From a checkpoint of a small transformer trained on Wikipedia.
Size: 10 layers, width 256, 8 heads of 32, MLP 576 GeGLU.
Architecture: LayerNorm before and after each block, rotary positions, no biases in attention or MLP, tied embeddings, capped logits.
MLP neurons of a small language model. Each row is named by its layer, matrix (gate and up: input weights) and neuron, and shows model dimensions 0-63. Each number is 128 + 24 x the weight over its row's rms, rounded and kept within 0 to 255. A neuron's up and down rows have the sign that makes its largest values positive.
A block is one neuron, or neurons of one layer that tend to fire together. After each block is what it responds to, as a language model described it from the Wikipedia text at the highest values.

L4.gate60 [128  93 130 136 131 100 126  98 142 135  67 104 119 126 177 127 113  85 143 107 118 154 161 100 123 143 161  94 123 138 117 161  89 162 129 134 191 101 109 149 123 138 120 116 138 103 170 174 142 157 173 132 181  71 116 106 120 122 131 118 157 156 130  97]
L4.up60 [128 126  85 130  80  85 143 128 131 165 137 117 149 123 115 211 102 143  81 125 149 104  83 125 149 160 138 114 122 139  90 128 150  90 142 145 111 122  91 114 124 146 101 133 162 120 160 124 112 184 130 123 125 129  92  97 147 119 132 151 130  96 157 141]
L4.gate78 [147 115 119 144 134 128 117 109 101 128 107 146 132 114 153 161  97 135 122  93 152 166 118 133 102 201 153 125  83 127 146 125 140 140 144 103 125  93 154 164 112 129  84 128 121 117 145 133 163 119  95 157 106 119 132 136 134 104 145 130  96 162  85 128]
L4.up78 [160 158 134  64  92 100 120 119 108 140 132 131 132 162 130 136 144 132 120 130 131 166 147  82 138 113 137 117 132 103 145 104 134 191 144  97 126 135 149 146  92 123  90 159 152  94 105  80 109 145 115 118 165 129 139 135 127 157 160 145 105 141 130 126]
L4.gate167 [165  99  89 127 100 148 155 107 163 158 145 103 101 158 177 103 133 122 140 129 105 108 183 114 147 104 111 159 147 114 117 163 129 107 129 107 157 110 150  91 142 134 161 131  98  91 164 114 133 167 137 117 134 133 163 149 142 164 112 133 120 108 135 127]
L4.up167 [ 93 102 100 145 123 138 163 136 106 118 123 149 141 142 145 153 141 143 140 101 155 176 150 158 140 119  86 103 106  86 122 124 149 159  82 137 167 125 122 154 106 101 151 122 119 120 140 114 126 152 147 137 122 114  93 141 109 135 110 106  80 118  82 120]
L4.gate183 [148 134 178 130 145 115 173 106 160 136 106  86 134 159 161  74 131 120 107 123 151 112 154 142 131 130 118  97 122 104 140 132  77 139 139 129 162 122  99 135 136 128 105 145 110 107 142 136 157 131  91 102 104 133 123 131 146  86 140  97 160  78 128 144]
L4.up183 [126 118 109 143 149 118 141 128 148 123 153 155 142  90 121 107 111 169 179 152 115 123 154 113 192 151 121  98 120 138 128 147 157 166 105 109 134 177 144 193 134 173 133 111 124 138  95 122  99 116  83 128 130 173 144 135  66 120 157 148 144 161 130 163]
L4.gate195 [149 131 108 119  53 118 114  95 142  98 109 151 141 157 144 130 109 131 143 134 142 171 164 110 152 170 161 155 168 114 131 141 130 109 123 116 113 138 146 137  97 121 103 131 106 118 127 193 141 133 107 170 138 123 120 147 116 102 120 166 120 140  90 138]
L4.up195 [ 61 139 161 126 108 140 135 134 145 109 168 175 144 153 106 106 110 120 113 155  87 118 135 120 156 158 153 138 113  86 127 106 115 118 106 130 144  85 109 130 119 149  77 146 158 140 138 119 172  71 128 116 133  96 145 127 147 131 113 156 100 107 107 101]
L4.gate209 [133 102 123 136 153 104  98 114 121 168 125 104 101 164  97 155  93 146 110 124 107 177 122 129  93 163  83 148 123 146 132 121 120 106 123 112 154 133 117 150 150 141 117 166 135 123 156 104 118 133 164 143 173 107 105 128 143 114  96 115 149 128 114 123]
L4.up209 [136 117  89 128 119 137 147 112 129 153 172 118 133 180 152 132 143  78 126 160 170 148 136 135  99 134 164  96  86 133 134 138 131 122 100 108  99 160  87  96 155 180 148 123 114 111 165 118 147 136  98 158 150  93  64 153  91 132 115 120 193  84 133 162]
L4.gate215 [135 134 104 129 136  93 118  90 158 138 129 116 151 102 155 152 105 155 110 139 129 131 121 118 110 127 109 151 137 122 161 105 105 102 193 141 149 117 107 115 165 154 131 138 156 134 145 124 152 150 110 188 153 132  98 156 136  90 163 124 139 135  91 110]
L4.up215 [138 118  78 151 111 139 161 112 138 110 108 148 130 141 110  98  94  60 146 121 156 146  79 157 135 102 134 106 137 106 149 145 100 138 163 137  86 141 130 132 123 151 154 159 137 102 150 115 137 107 149 154 145 112 113 100 127 114 160 162 136 138 108 114]
L4.gate218 [142 107 150 145 131 125 167 114 180  97 151 131 158 120 141 104 119 102 100 132 165 166 114 162 126 182 122 101 122 121 164 108  91 118 147 136 167 122 130 149 134 148 106 134 141 153 188  78 121 153 167 144 136 135 121  97 118 123 127 141  92 127 118 134]
L4.up218 [140 125 110  94 116 107 144 121 158 127 160 146 144 154 141  72 115 126 154 102 146 157 123 201  98 150 149 119 111 117 175 144 134 131 117 122 157  99 107 107 132 104 143  76 138 127 164 141 167 144 127 163 108 124  91 132 114 148 130 103 124 140 124 120]
L4.gate256 [110 132  92 139  93 104 129 130  84 144 112 179 141 153 183 124 165 118  71 127 134 121 159 156 155 112 132  93 124 139 117 103 117 123 142 116 146 115 108 100 122 124 101  92 161  85 137 165 134  85 173 142 183 119 100 106 138 109 122 167 135 154 118  93]
L4.up256 [150 118  99 158 123 107 170  81 128 141 114 145 142  98 110 139 148 115 101 156 120 160 183 157 159 149 128  98 115 102 137  77 116 129 170 107 139 153 132 108 111 168 109 151 109 172  88  99 167 120 138  85 133 112 130 174 100  99 141 123 118 114 119 140]
L4.gate289 [142 131  70  95 107 130 135  92 105 174 138 134 109 184 104  68 144 121 143 163 108 170 134 161 187 145 151 136  88 106 142 122 138 159 148 150 125 121 136  93  85 130 151  69 146 137 164 103 147 138 174 119 177  87 113 148 129 123 167 130 125 159  87 107]
L4.up289 [110 102 115 117 141 151 134 130 129 142  84 159 140 166 169 160 132  79 130 123  89 213 143 145 164 152 116 115 133 104 164 140  95 139 114 121 118 103 151 143 136 146 126 122 150 122 115 147 136 144 152 155  94 173 123 116 135 153 146 126 131 169 115 135]
L4.gate295 [117  94 118 146 112 135 107  97 146 113 140 137 104 136  97 101 126 130 108 130 110 184 116 127  96 126 120 171 127 166 155 132 121 117  78 155 139 171 111 157 121 160 102 115 134 141 162 117 144 134 111 131 142 139 140 120 139 115 136 153 143 133 130 143]
L4.up295 [145 168 139 108 169  99 136 103 114  93 118 107 105 127 180 171 145 124  96 114 166 139 138 117 141 107  91 152 140 130 131 155 132 147 142 116 136 127 124  83 100 170 119 123 178  91 161 137 130 124 130 138 148 128 114 140 129 116 146 133 102 134 151  99]
L4.gate317 [106  94 108 147  99 116 151  71 184 138 113 113 107 154 176 128 115 106 180 155 159 122 109 100 119 149 125  97 121 124 174 120 125 122 145 150 126 104 129 168 147 175 156 131 147 107 167 160 133 134 117 154 133 111 102 121 124 112 117 142 161 133  99 155]
L4.up317 [142 132 164  88 168 113 126 105 106 103 128 107 137 163 163 112 151 149 132  93 112 143 122 101 164 122 140 131 149  99 174 142 126 175 148 149 106 114 177 113 125 149  84 146 117 139 134 116 152  99  85 124 130 120 126 142 125 160 142 151 144 131 101 100]
L4.gate418 [133 164 119 157  92  80 110 124 123 140 130  74 142 122 130 145 113  95 120 112 136 142  98 100 148 134 100  93 131 114 130  68  87  92 166  81 143  99 119 150 123 144 108  69 154 141 171 127 111 135 130 159 114 114 140 116 114 154 151 183 157 108 156 119]
L4.up418 [141 121 112  77 121 104 165 104  88 118 129  90 127 108 126 130 138 106 149 118 108 159 127 160 129 134 126 115 153 109 135 112 143 154 171  72 133 125 148  95 110  91 128 126  97 118 158 122 102 125 116 137 111 144 133 104 177 145  93 114 138 145 117 127]
L4.gate475 [ 80 112 116 151 126 133 141 112 168 146 114 106 105 118 128 101 115 158 142 120 115 103 163  85 116 128  81 112 144 136 105 156 121 144 127 131 118 152 115 113 130 153 113 137 137 159 111 132 155 159 139 112 185 127 112 137 116 134  73  95 126 104 117 136]
L4.up475 [135  92  76 125 131 150 113 147 156 147 161 154 125  91 131 105 181 162 126 131 138 125 103 113 132 135 129 105 139  79 161  94 144  85 115 133  96 136 135 150 124 112 108 122  88 148 108 124 145 130 158 122 170 109 115 155 127 145 128 122 110  55 161 113]
L4.gate506 [100 135 144 158 142 139 133  95 144 158 161 132  95 137 115  99  67 108 113 131 158 116 158 152 140 159 142 140 105 131 144 145 146 104 111 162 154 119 151  82 127 189  79 130 129 161 121 132 152 166 108 128 130  89 124 132 139 125 154  98 170 152 124 153]
L4.up506 [119 127 118 143 127 110 174 146 103 147 153 197 173 106 122  91 111 130 124 133 143  80 149 136 183 182  96 103  83  73  99 170 148 137 131 134 108 137 121 112 141 122  84 113 134 136 175 160 131 123 168 143 157 124 127 150 158 121 143  96 126 143 162 123]
L4.gate570 [150 141 135 127 124 149  68 109 116 171 140 104 117 136 141 118 126 142  95 131 172 130 113 176 164 140 148 142 141 144 145 136  92 120 131 119 157 114  89 158 131 142 118 140 129 136 154 110 103 157 117 121 142 138  87 103 153 141 132 126 154 146  98 124]
L4.up570 [131 165 182 157 153 100 147 122 150 133 129 129 121 105 136 129 114 141 120  96 142 140  97 118 130  98 151 146  91 166 158 156  88 145 140 111 117 132 148 129 123 115 132 135 138 142 135 126 104 126 111 139 113 124 174 143 118 164 125 137 158 123 174 142]
Responds to: Year completions and ranges. The second half of a split year after "19" or "20" (44, 95, 6) and the en dash after a full year in ranges like 1895–1971, 2022–23.

L3.gate57 [ 98 100 126 107 135 135 106 125 136 135 111 135 149 130  92 157  99  85 143 140 108 147 131 129  96 125 120 119 114  99 141 139  98 136 105  89  91 114 170  88 120 175 135 139 145 125 137 157 140 125 143 129 128 107  87 105 117 153 147 140 112 175 115 136]
L3.up57 [149 114 111 134 145 146 120 108 133 113 153 142 143 130 131 140 155 128  98 145 114 138 143 103 160 141 146 107 121 119 103  88 154 145 100 151 162  81 133 147 142 105 102 141 144 166 171 141 116 143 141 126 142 113 106 162 132  74 124 109 114 104 140 170]
L3.gate322 [101  77 131 112 138 124 109 122 164  99 139 148 188 132 143 126 126  85 147 145  96 156 152 106 123 122 147 155 162 116 106 127 103 116 113  83 129 144 130 157 130 149  93 103 140 121 119 127 150 181 110 147 146 107 133 140 106 116 102 141 161 112 122 149]
L3.up322 [148 177 101 163 144 146 164 128 137 119 144 125 179 127 110  93 131 146 106 142 141 129  78 101 152 148 124 130 166 119 133 128 126  81 130 123 122 100 157 123 146 126 117 118 143 133 139 125 129 123 108 159 121 131 171 154 114 126 147 131 176 100 120  99]
L3.gate337 [112 129 131 132 110 138 116 133 136 143 122 101  97 155 155  60 162 110 152 135 136 125 155 117 121 148 103 145 124 109 145 129 102 117 202 113 137 116 130 104 139 111 157 132 117 115 146 157 109 107 146 134 126 168 135 134 140 159 110 145 162  97 131 118]
L3.up337 [ 89 126 125 112 116 138 153 113 157  86  96 115 163 115 114 159 157 102 124 171  91 167 123 124 143 154 110 111 118 152 151 161 126 131 136 101 139 119 117 165 118 141 103  71 133  93 118 128 143 144 115 135 170  84 144 122 127 150 141 123 154 134 112 148]
L3.gate434 [175 117 140 137 145 135 165  98 172 158  62 145 151 182 123 125 132 149 151 126 119 133 110 127 135 162 113 122 145 136 111 111 123 115 132 102 164 110 108 135 114 190 110  90 136  90 158  99 154 160 123 147 150 141  85 160 144 105 158 138 132 141 135 160]
L3.up434 [125  82 100  79 125 147 175 116 119 148 121 120 122 159 142 128 174 123 126 137  81 130 121  98 147 139  95 120 143 117  95 119 166 106 134 148 156 174 148 147  98 147 110 108  95 137 167 128 167 116 128 150 191 154 128 126 107  97 172 140 120 128  79  93]
Responds to: Year-final digit tokens. The closing two-digit piece of a year split after its century prefix, such as the 90 in 1990, 15 in 2015, 9 in 1969, in dates and citations.

L3.gate165 [126 139 107 139 139 134  90 140 156 153 121 173 142 152 134 106 119 133 118 118 114  61 132 105  85 139 155 132 124 135 110 124 131 162 119 157 141 103 110 133 154 114  94 137 125 102 144 125 168  93 137 162 153 127 148 118 109 112  81 169 150 122  83 111]
L3.up165 [131  95 108 112 127 116 122  64 149 186 149 123 107 126 151 110 102 160 130 158 137 150 159 152 175 142 137 127 100 149 113 102 113 143 130  90 117 128 167 165 102 185 133 114 119 125 125  97 134 148 106 138 136 113  91 140 111 162 120 131 136 108  94 148]
L3.gate285 [125 123 145 131 114 130 117 107 131 133 156  94 114 131 184 126 138 161 123  65 157 140 159 162 104 137 167 172 138 157 181 128 120 104  91 127 167  89 140 117 157 124 126 117 144 134 132 132 100 120 133 142 162 106 115  95 171 146 114 109 170 159 127 141]
L3.up285 [153  97 133 158 138 131 154 111 135 142 147 143 157 104 132 104 121 127 119 173 154 115 125 165 138 130 133 129 105 151 101 113 131 138 143 124 131 109 121 105 105 154 147 154 131 128 140 107  98  98 132 113  97 136 108 132 136 160 155 190 162 116 150 143]
L3.gate480 [134  95 108 103 163 123 118 128 128  95 112 168 116 169 142 120 120 134 111 153 109 162 136 105 130 140 173 157  76 163 160  88 126 143 137 141 106 113 152 113 126 117 136 137 123 135 125 118 134 123 125 109 119 111 129 111 147 101 124  86 128 108 137 147]
L3.up480 [122  99 130 146 114 104 134 120 133 125 137 135  93 128 131 138 132 154 149 165 128 155 114 129 105 131 120 117 128 151 112 127 136 137 116 144 133 169 153 133 139 139 129 128 167 118 161 161 102 130 140 145 163 146 135 119 122 115 167 150 162 166 179 145]
L3.gate530 [112 132 107 152 133 149 119 101 173 161 119 133 117 126 149 164  91 141 105 138 129 126 116 152  92 133  80 187 121 137 125 151 108 157  97  92 150 115 143 153 117 136 121 107  97 134 135 132 154 141 143 177 129 139 140 152 107 141 125 151  78 132 179 131]
L3.up530 [102 147  99 136 129  86 175 109  91 139 138 103 125 108 132 110 126 119 132 107 173 132 146 102  93 183 133 112 143 159  99 164 161 145 103  81 115 134 108 138  91 128 135 109 105 136 140 143 119 152 133 136 128  93 142 131 120 155 138 142 124  88  93 151]
Responds to: Coordinate degrees, word fragments. Degree sign after decimal coordinates (116.39°E, 88.52°W); also middle pieces of oddly split words (nex-t, app-ear-ed, headqu-ar-ters) and year digits.

L7.gate449 [112 141 114 124 124 139 125 106 143 122 130 162 157 116 117 167 137 106 103  99 105 161 110 111 136 162  74 120 153 141 141 121 147  88  89 138 150 112 149  96 135 143 132 146 112 134  78 120 144 125 148 159 156 100 110 163 123 144 168 109 109  97 122 144]
L7.up449 [121 115 109 150 122 105 138 111 137 111 126 121 110 136 149 123 100  98  97 189 119 136 128 169 133 137 155 142 116 105 116 125 157 118 140 136  98 116 121 114  97 121  85 101 112 174 132  96 128  88 118 128 149  95 156 112  80 109 126 110  88  97 101 159]
Responds to: Year final digits. The last digit pieces of four-digit years after a century prefix like 19, 20 or 18 (25 in 1925, 50s in 1950s, 8 in 1968), plus some numbers in tables and ranges.

L4.gate5 [141 121 125 151  93 134 103 145 111 134  89 131 135 119 194 121 116 112 107 134 122 144 117 115 101 126 126 163 137 122 118 154 151 104  91 138 125  99 164 129  99 165 135 115 103 134  92 110 160 140 147 134 142 121  94 134 115 153  79 127 133 133 123 109]
L4.up5 [124  83 166 134 162 152 123 121 121 156 163 149 108 128 168 113 139 134 114 128 108 121 103 119 136 176 114 122 157  88 134 106 133 106 119 130 141 133 124 147 180 141  86 138 134  97 161 137 159 102 106 113 160 168  74 122 159 130 140 107 101  99  83 120]
L4.gate7 [142 145 118 148 101 145 152 128 164 150 118 116 133 101 112  98  97 142 107  97 112 101 135 124  80 140 144 125 127 142 160 130 117 134 156  87 111 149  87 117  82 148 120 157 134  79 167 158 118 169 103 153 112 116 139  96 143 135  93 141 160 136 126 119]
L4.up7 [130 118 103 141 137  91 108 123 111 127 156  93 135 115 105 107  95 116  62 150  96 119 152 115 113 106 117 119 102 126 126 137 129 135 129 124 128 122 154 113 118 102 143 151 188 137 188 179  93 110 138 116 168 115 121 116 147 110 190 119 137 121  96 107]
L4.gate17 [141 103 156 120 157 153 126 133 176 123 140 113 160 164 120 124 105 133  99 139 121 118 165 161 158 112 138  95 169 115 122 175 132 139 126 100 131 122 138 156 139 135 113 120 170 103 154 131 119 122 150 121 121 150  96 142 111 162 112 135 136 144 111 150]
L4.up17 [173 126 124 136 118 152 143 160  84 146 129 126 159 137 160 142 122  94 138 156 140 134  75 138 132 139 117 133 163 146 149 123 143 120 132 109 113 108 150  89 145 122 128 115 126 123 137 168 141  98 150 165 126 142 105 114 132 176 115 117 196 110  97 113]
L4.gate37 [151 126 180 126 127 159 147 151 159 181 151 131 130 159 149 109  88  91  94 139 111  99 118 135 136 142 131 159 159 109 132  96 124 121 150 120 137 119 133 141  96 139 133 118 122  97 151  96 107 135 127 180 160 121  72 166 138 115 106 114 106 136  88 143]
L4.up37 [ 93  96 153 123 116  88 154 117 149 103 135 170 113 142 164 147 124 106  98 130 118 149 113  93 117 132 128 106 107 163 150 145 160 147 104 155 139 145 148 124 112 129  82 105 165 141 112 161 130 121 119 125  75 152 145 105 110 169 103 131 143 107 139  89]
L4.gate40 [155 140  95 117  94 148  88 142 165 164 122  96 118 123 186 169 117 130 110  74 131  94 122 137 132 128 131 126 165 110 135 132 102 111 120  98 142 166 120 104 144 122 104 114 139 119 120  85 138 150  84 163 111 150 136 134 118 128 106 153 113 131  81 141]
L4.up40 [126 104 134  80 117 127 148 146 123 163 100 120 117 162 134 170 104  82 121 197 100 138  88 143 139  94 138 165 102 120 152 122  71  73 150 105 105 195 162 104 148 120 106 103 174 138 138 108 103 158 153 182 128 155 101 149 105 123 123 116 155 116 105 146]
L4.gate95 [164 130 156 108 136 134 135 167 125  99 111 149 100 124 109 141 118 114 104 135 122  81 136 126 149 158 150 165  90 123 111 183 131 124 114 129 172 101 102 158 115 116 137 120 117  89 197 133 122 118 113 188 149  91  70 139 146  94 140 110 100 115 131 155]
L4.up95 [137  99 152 119 146  92 135 120  70 124  81  83 128 152 168  98 144  86 136  98 117 129 105 147 108 117 163 169 174 118 106 106 126 157  85 112 166 152 140 114 115 167 140 140 103 118 133  90 103 104 163 117 117 167 115 157 125  93 103 101 163 107 156 125]
L4.gate152 [104 135 135 123 147 140 161 108 128 140  91 105 132 158 160 136 119 158  98  93 168 144 148 112 102 165 132 134  97 152 159 138 117 154 157 108 107 118  92 140 129 114 118 130 111 116 192 159 175 153 140 177  94 119 154 144 111 138 133 109 138 119 138 128]
L4.up152 [123 134 136 161 135 127 131  94 125 129 125 164  98 108 130  93 137  98 114 102 123  80 142 127 120 123 161 115 119 107 117  93  90 141 156 131 169 126  88 175 119 101  85 120 139 126 148 176 115 106 164 133 121 168 135 147  88 136 134 142  94 126 134 156]
L4.gate177 [187 146  91 131  91 111 168 110 173 126 146 127 168 146 140 151 112 125 135 113 150 135 114 139 139 136 140 135 123 104 129 116  75 109 126 168 106 133 148  89  95 107  95  99 135 167 122 102 109 144 124 112 114 124 173 145 172  94 143 111  96  90 177 113]
L4.up177 [189 136 122 159 147 106 146  89 146 133 101 110 118 149 119 147 111  93 149 139 128 121 162 134 162 127 160  78 143 111 137 146 132 126 124 143 132 137 133  96 214 142  77 127 107 151 143 152 114 160 114 109 150 108 161 131 122 119 140  76  83 108 147 131]
L4.gate200 [ 94 115 170 192 129 137 142  99 146 148 115 153 128 133 123 150 145 120 116 122 103 109 132 159 116 119 132 100 136 135 162 112  87 173 137 135 190 116  99 131 129 151 135 111 157 109 102 143 131 132 150 144 123 123 100  85 121 141 159  77 104 119 123 114]
L4.up200 [109 155 120 131 129 135 177 188 151 105 114 172 153 159 139 106 154 164 129 132 161 133 107 112 117 140 130 104  95 110 122 156 136  82 123 163 107  99 123 129 133 106 121 120 148 176 135 162 129 114 143 135 191 148 128  76 156 117 117 104 138 106 101 137]
L4.gate378 [132 118 164 149 133 144 127 137 159 124 132 134 114 174 150 162 136 133 179 135 129 124 136 113  91 141 127 104 112  91 111 113  76 130 106 141 114 130 148 137 165 118  79 111 129 126 126  98 108 128 103  97 148 137 157 118 142 122 145 139 148 141  94 101]
L4.up378 [ 51 129 150 117 124 191 127 113 138 127 144 133 103 108 101 108 121  87 128 124 151 155 153 150  87 133 116 160 132 159 142 114 154  91 104 128 111 130 145 139 134 121 156  96 173 115  89 148 137 129 104 128 107 155 122 118 104 138 123 113 132 141 109 122]
L4.gate403 [175  75 160  90 105 110  90 135 107 154 150 108 154 115 152 123  73 134 116 102  96 107 157 125 137 150 121 160 123 124 115 100 131 138 128 102 134 151 123 124 108 139 119 119 156  61 129 122 152 164  92 104 162 130  97 116 123 129 121 132 161 170 103  67]
L4.up403 [ 88 116  92 132  85 101 116 134 143 144 130 141 122 138 138 138 104 148  77 146 114 103 131 123 149 153 122 124 120 121 117 121 129 150 182 146 124 130 101 108 109 124 154 109  69 115 108 135 126 149 105 154 172 111 191 118 110 155 135 155 101  55 141 121]
L4.gate467 [104 115 122 190 135 128 131 133 118 160 133 117 143 136 176 115 137 123 109 137 150 113 109 128 181 127 134 131 100 121 150 105 129 149 122 176 130 145 149  89 115  94  69 113 117 185 109 137 142 110 146 133 130 130 135  97 143 133 147 137 105  98 115 168]
L4.up467 [ 91 154  83 122 106 179 136 143 106 132 165 132 104 113 114 130 126 137 126  99 109 106 120 112 148 135 117 150  91 117 100 116  90 137 129 121 161 135 139 111 116 139 131 100 143 117 110  71 130 143 110 142 135 153 148 116 142 111 113  91 153 176 125 135]
L4.gate511 [130 138 123 130  90 156 158 119  87 109 103  95 131 129 182 115  98 123  93 122 124 133 124 172 119 117 140 149 121 140 149 132 118 118 142 173 152 149 104  98  79 179 129 137 119  77 138 130 124 120  87 125 135 135 126 155 177 103 104 158 111 131 135 184]
L4.up511 [140 117 189 112  91 132 151 181  96 173  88 134 134 145 148  90 132 123 145 141 130 128 143 151 135 137 107  89 132 141 109 126 138 174 167 122 118 155 141 120 113  96 114 147 142  87 113 153 126 130 156 120 159 122  96 100 150 133 107  96 117 108 130  99]
L4.gate512 [102 165 129  95 123 103 135 128 150 142 153 112 126 150 170  86 129 150  95  78 103 122 128 144 116 133 139  97 149 114 100 144  92 129  94 146  96 129 146 117 141 139 126 117 114 102 128 145 213 166 112 157 122 157 108 113 153 145 111 125 121 116 118 147]
L4.up512 [125 147 113 143 110 126 117 153 148 111 155 143 120 152 153 176 126 129 174 150 133 106 149 133  98 195 156 108 126 114 153 115 105  93 123 138  77 110 131 147 140  82 100 120  86 125 130 166 162 143 138 147 106 139  99 153 104 152 110 156 105 131 122 142]
L4.gate515 [162 122 128 126 114 134  80 135 157 123 128 126 134 151 170 113 114 146  97 130 106 125 146 159 119 128 128 129 142 151 138 118  96 119 140 117 133 124 180 117 135 156 122 151 117 163 131 137 174 146 128 142 103 155  86 148 149 149 113 152 119  72 144  69]
L4.up515 [103 133 129 139 161 116 163 128 138 114 142 130 152 150 131 151 107 147  79 104 153 115 120 143  88 127 108 121 150 158 110 127 131 123  94 108 117 146 145  77 110 155 129 166 126 122 151 118 120 143  88 145 131 138  99 152 128 145 162 102  98 159 109 108]
L4.gate533 [115 131 113 137 135 136 164 117 122 126  87 119 125 117 153 120 110 126  94 162 165  97 159 131 136 133 120 152  98  79 105 121  63 138  91 116 165 148 175 184 131 158 104 139 164  90 131 131 107 131  89 142 138 144 118 112 132 115 124  81 143 141 132 115]
L4.up533 [101 156 132 104 130 115 164 162 164 105 172  94 105  76 174 148 102 129 131 125  61 133  94 172  90  96 115 124 139 145 117 110 137 110 100 105 119  94  70 144 117 178 141 155 111 148 133 112 152 137 103 134 147 143 142 154  98 136 137 120 158 137 105 138]
Responds to: Boundary and coordinate symbols. Fires on seconds marks (″) in geographic coordinates before N/E, and on paragraph breaks and === headings that open a new section.

L7.gate245 [153 132 100 127 113 125 145 112 145 190 167 121 120 124 112 130  85 143 145  84 118 135 150 122 132 121 149 145 137 137 105 119 138 167 143 127 128  77 100 134  85 130 105  84 135 128 152 126 117 171 128 169 117 123  93 143 127 134 129 127 100 140 165 132]
L7.up245 [110 114 147 129 137 118 136 134 146 122 100 127  67 170 145 120  98 140  97 124 161 121 172 118 116 155  98 113 112 116 139 144 159 131 165 107 129  98 139 177 125 149  84 128 137 107 180 106  99 120 141 185 161 113 134 153 156 140 200 121 142  88 121 110]
Responds to: Word-initial C, coordinate marks. Mostly a lone C or c beginning a capitalized word or name (Chemguy, California, Clydebank, CEO), plus minute and second marks inside map coordinates.